config.toml
n_layer = 10
d_model = 640
n_head = 4
n_kv_head = 4
head_dim = 128
d_mlp = 1728
vocab_size = 13759
activation = "geglu"
norm = "layernorm"
norm_place = "pre"
norm_eps = 1e-06
positions = "rope"
rope_base = 10000.0
rope_fraction = 0.25
qk_norm = false
attn_scale = 0.0884
bias = "all"
tie_embeddings = false
parallel_block = true
init = "uniform"
init_std_qkv = 0.0105
init_std_o = 0.0117
init_std_up = 0.0105
init_std_down = 0.0
init_mimetic = 0.7
optimizer = "laprop"
lr = 0.000351
beta1 = 0.95
beta2 = 0.95
weight_decay = 0.62
lr_head = 0.00356
grad_clip = 0.5
warmup_steps = 221
schedule = "wsd"
decay_fraction = 0.634
decay_shape = "linear"
final_lr_fraction = 0.0
batch_tokens = [32768, 65536, 131072]
seq_len = 1024
doc_mask = true
train_tokens = 463400000
steps = 6184
dataset = "wikipedia_en"
MLP neurons of a small language model. Each row is named by its layer, matrix (down: output weights) and neuron, and shows model dimensions 426-521. Each number is 500 + 40 x the weight over its row's rms, rounded and kept within 0 to 999. Numbers have three digits each. A neuron's up and down rows have the sign that makes its largest values positive.
A block is one neuron, or neurons of one layer that tend to fire together. After each block is what it responds to, as a language model described it from the Wikipedia text at the highest values.

L6.down560:530477454454533404382512535444448512444550483479543514464518498502422522496454506451458478469494492431512557498521460537447446565585539503420447553532512432517457487530527557538474509450496456487525496529494422497454531530493565471492556490470520532453461513564491467551428513503510508509
L6.down1047:493401514530533522464489490458485478487522459473514475484464521480449533492522534517500549500446534522460576473561520531436469452474521487462450534533474461500527510534489535497478502520504550531471587611385539505442508535518537497371557512579489521509541553511471556530485559530510468514
L6.down1612:455483510540558473494473477562481506431497507553517502495412438591512438492493486447491478500514500476456519491547516467553490462512460519505555443454492501464538471529531514562499480517543489506507524548510461510524528485519470499451479506533510576480467416470500580438481496496506506491
L6.down1617:516534528492517444416473562431482484469531501492528505554554531529460496486493430550448470508464458513565494465593520553508442490515499483496498535489491520485515515434489542529420550501457504563525522530559516528408518500547560528457527558487555461485493484535467602472496478515532545462
Place or age continuations

L5.down150:551539464508467515590485469546513476482532549463459549484533452468491504561437491456501545518532477464507487466506510644554498553468431532543494452501515514489596566518504447525429537411517454573493485471400492532543452452558536500530509477513496511514547462466513493490517507475443512426
L5.down228:474538539459541466493436490513538495552485526468517500527464477448475468474476396568474472509498516479561450496526480497520511513518465489513466515522506465471479437514486460478517431532540618479530472478452514492460481469466544509469499466479523471479549566461515545487548496439526545450
L5.down414:533527505485554528489478462484411484512440540511478479491475453513443482509453509478564464507530533438474503577508522502502488542509444422464524544449533506463458502537515522486518454477525481473421451422478543547510471513557432451475513525486497507458477464527419509592589480512525556545
L5.down541:478488494537486503598528478513477512504504474525471520546516502513539537457509499507557480473535466492483471515498494483476475449462503474524494423500443473551462541441430450449458535441507508474513490485523499495573507421515556488409524490539550568464466537473526522515474443498479531484
L5.down546:556473596472573518548474459504546496530466538469407458495485480513497484502509519455517467481558479482518476411503500373508427451503466566464471529480476524521410596503555487529573431474486577487483522438462558389479530502562501599522482490578545472526491460453529547584510513590500492526
L5.down574:504560576516489509532468404460533525468481629402463453548475501485488489553484555403455501536483519513426451534468477445473513455517456465455536479511520457488466540476427535524506521532481517440504471436559524479556434440509447471557498434448536497507413470454455517495506455553454536471
L5.down830:445469447484542525470483512545556383524508447458503425497509557520472524479472513529539454496573533544487472493479515527475509544454523483475493535483548490405483503505516512489510523491519556519509543383472526519519567511491533531475494458447508483495548468511533470547504482580495523541
L5.down906:418501578507436459509558485516500418513520500536485516519530475581422535519465534519515481479536520523519443476474520486518457533512503532501508507497521533488439486390467553491537443475533461561470468463525536448549517507507578500440487521462510444456414522467459466530517583515499500465
L5.down917:477463467451473558505520509577502553512454508540496509429457412509500534515403497470490430489535565532542518504513529490533454487562466512504469494477563508461500506491543433518457449484442522523501478539546511446591505460450564438491513406472467517516546454546456503524538550519571435431
L5.down1376:476489480495472540509430496545556563559509467455467481548526521505532494475558504537451510476498597528492552529437520492451451473493462457449425524502484473491568541520502473489494512473462482518464489569452512494495554519433501478461479515441512469476563561581454636521485495499536476438
L5.down1403:514498541433601504496521498432492448540490482474395518518435517492529515524397516496460462516546484517463511471471556542420549484506484533446498398474456484509460560493454502459530508460498489474430485592443457457473525478601508563495476479504540497439453506461559581582457528501497463551
L5.down1474:521462464566481569574518489509593548530451572505519488522424474507505444493534566549535589509354504541494519508459468488479554572477484496519463448509482537474546514568508449471488523473551481531456498540523508557513490499534498457478534494440500529440535481504450612511520504525547507440
L5.down1535:505497496522475579476534499646572448581447457536477493513482489477499509444537437522513458506534463472466465545476513492537420555436515538490533496508485498457566579467462495463525443472542428481465415484485622429537558503565535466509529501466504486516478528501542491561517492450491448484
L5.down1618:531557552501411494512516494533507498541502530457605528499554517513406596460570462523500510494474567429416589499583546518535487488450516519529529611468441440474500449523555485480444443522500479481497542395497541503506447490466482508482464502502527484445438540454494439502551480461507526506
L5.down1626:489541428510504512546574528500545532576453535432536456557560489463474538488547402558496502535480549477512511579535531541472493482501469507506510580459504490491510551525459489543537524515572541525597473543489502483522501461529585495511521415488545510540492473541514336523588474517464444538
L5.down1660:488568522486478532474443459494453482510469525501410503512522537486481503540478454426476581525484559476559421563469508538555492438501498574523409506574552480419505525510464487549560495489389551550510499517531454563523477432512517474507505529592492483471450444524462565441385552501504480538
Partitive "of" after quantifiers

L7.down1448:514466564547521395474463585545523510463467514499488498503501479493492497463538508458483476533488431492496495438499541527477495525513546574522500462503544436528566488469530478464501507476590487594528544517495484503498497425467469537569525501480385504569456497485525485479560521503551542487
Number interiors, "one of"

L7.down642:446509510548478428466522517528480540450520569454462552498457539478471496525520502469565474479455522413526495533513463546502559501553476527542496522452507495478509443485479451540494516472556509491563528470499551546452524503522546565593487470490577515462513560506447481511524464487470506426
Surname-ending word pieces

L6.down271:521529485551568464523505514517469450557455505438503472433555543512514479523507535530499491492469500515512550494491453490487568475469498448452469496477498468478444462500461494510460463470497399489438419451407472596507530518524539470472475527565542523492386500500458522472534483451471539572
L6.down302:467513460536496546446504452478410477495466503510459492408454469502472480530535547488404541470466574529528577386503410524386506522566527509543512453475519512558529424463448523442515464506550535498547490493528570441569492478502501417455445528445460452503449492438508466547498484487526497520
L6.down453:534493460457516511494517509464524502537506537493479496487446492530494532556510500575507443547448618534553588505518437477490520528494480465527456580513499515521412469458488533484449507398488489485476428496510447544491435484506428497533419504544540512501488549457387500505502442468561525520
L6.down605:514501432486533513514492483483528533555461562552499514493496492493514510541525517504483406524447502563566584567531538413483544509465430448447508515539539498483492473485431523480488504517529493495495479552500500446454479530503495474529419515526525507531569536445482570535501445474551482490
Partitive "of" after quantifiers

L5.down173:510513524520505419419487500447467534453513530463518515505560440562513510491492456527525470460494480488525458584539541551531440500485477439541537454464485496517460540505531503495478550515518497478537496531535503437542564505529525483545501396506487462513502473450534570527507491517514513477
L5.down181:475474541490523458532492539526472483479494497490569417525506404479448475500487443457474581454523506534552512565543501472543427481531480436475459595481538469536466590503487433518458459459475499455505500505571403484515540537516510477517487524547464539455459496469524609561461482509526516509
L5.down254:453516464408476511466518519500543511454529461449472554514465496494471589465479505499480544444439524515485467467443545523471517486493505545516467527502496566504547601493478497505533503430569500489420403453594558533433550524492459456481524495553368438529531474545491664428541491503504515445
L5.down400:463510498544406488486470542540539463519473522451501466454473503505486493539516504489502480461494496501510574523565458415447495497461479485459455482476538529491458519544430503478547524493462488459534453503523505443502511447489476503478470458513504511512500505446508520431426496438463501546
L5.down532:501585536483552581531506571444547454532470473494515511539474446498495461529503503546556443502506513521495494575507487496531535454441482469448484506536484454432524550537534490597496546499447499497528578469553488486550496462477579512497432455515490471483558464478499577493467543526479462493
L5.down575:500515569518451516436477499489490439459528511468495524480550492464503510524503545483500461456554459532448505521516489470491422471533460495516498565482550503457442513501525556589459532550482473440511599436566504525520518502519502483472544457545431471478511518403457361492505488518474508611
L5.down727:480549518531508481489588502483559445452479450437505490486544477498492490503520446483511470443462481482542501459483511457482476571485507480470473536472507513570513482519469434473566550502442538489485485527529509496528528465491529490440487446468524454506516548462516370549583522537490504501
L5.down758:491497477466596514470520503495483566460435478488553483484529550552571519455485439526539405462526485497478461466476476518477489491509481445461494567491616441543470455547517514545467475565526505450538418511442501406525481448516563535513525497551530475524474534549584551559460451477506450531
L5.down1066:558462502531481490511505524515535450505451520454532424472509513463567473488514500494459488559532462512522568499544504541493482493535441445560480490498482502527529543470444475519468573483475516505563548472470540447549506499498547482446438423450487536520509482488564434491547450473497522444
L5.down1127:528455498433494505590507478526468474522514473499438509571523552529449483506455418555493500548515437454511430490520513512491469528495465440456521507471504385532463518528550478515410515449436454506471511538431451530527485486467585527521573529505597451448450532530587455514589438467502491497
L5.down1488:576537446439586510498462471473441481460527455457553482479459537533449482531520517492466517546499502463528506461489566525439449567475558576463454489490491488600536564461479471478512488465424545474569495482522516525494545505491460494511527477552498460529570430527496484534481498542476519514
L5.down1553:549483555549461498551505520538521506471541446454509489498536480469488484548494496540531487499485444523536558467472459514518533483535459452533481480475510436506522514496526447495533478472441532491585537489437538491523500462407516484498429450488539524455522487523490553486493517469454480475
L5.down1616:507487575447484480451500442411550509481496505523510492527495518481454526528473439532534574575458471571534421480518510538500435552447501528537499566524563520498444492504390490530507490504485507495510496540534484503615533464481526571524506448527471498477505524561485449538490482519547443460
L5.down1638:454474488507508502532484425556452492480529484543467494490511515459538508490487476511507563486542411464516436552454502516508501525441521498459497521471519465489479461523503462487571499501563530446446498474482496482557521543540464539533491475399485522411492520473547482527517514595455498472
L5.down1664:548549435431538457521475475422463559419488472542483530487581509447508494509386463432490537426516451523460448466475476475514533499500452480480445541479497481494449534488601497516460512480528443519473462523450446567494540493559484579543478507469445510483538457579568527462521523569568501535
L5.down1700:489489453440522532528482535510473506591501511485505496516455525501481469473546562511498472471460448543551563451498511448531556445520572522399458540499466444508503509575535506501552492471434467546487470557440432539455561572548498499518526529446560473478545538542486485535487482530486524575
Proper-name final pieces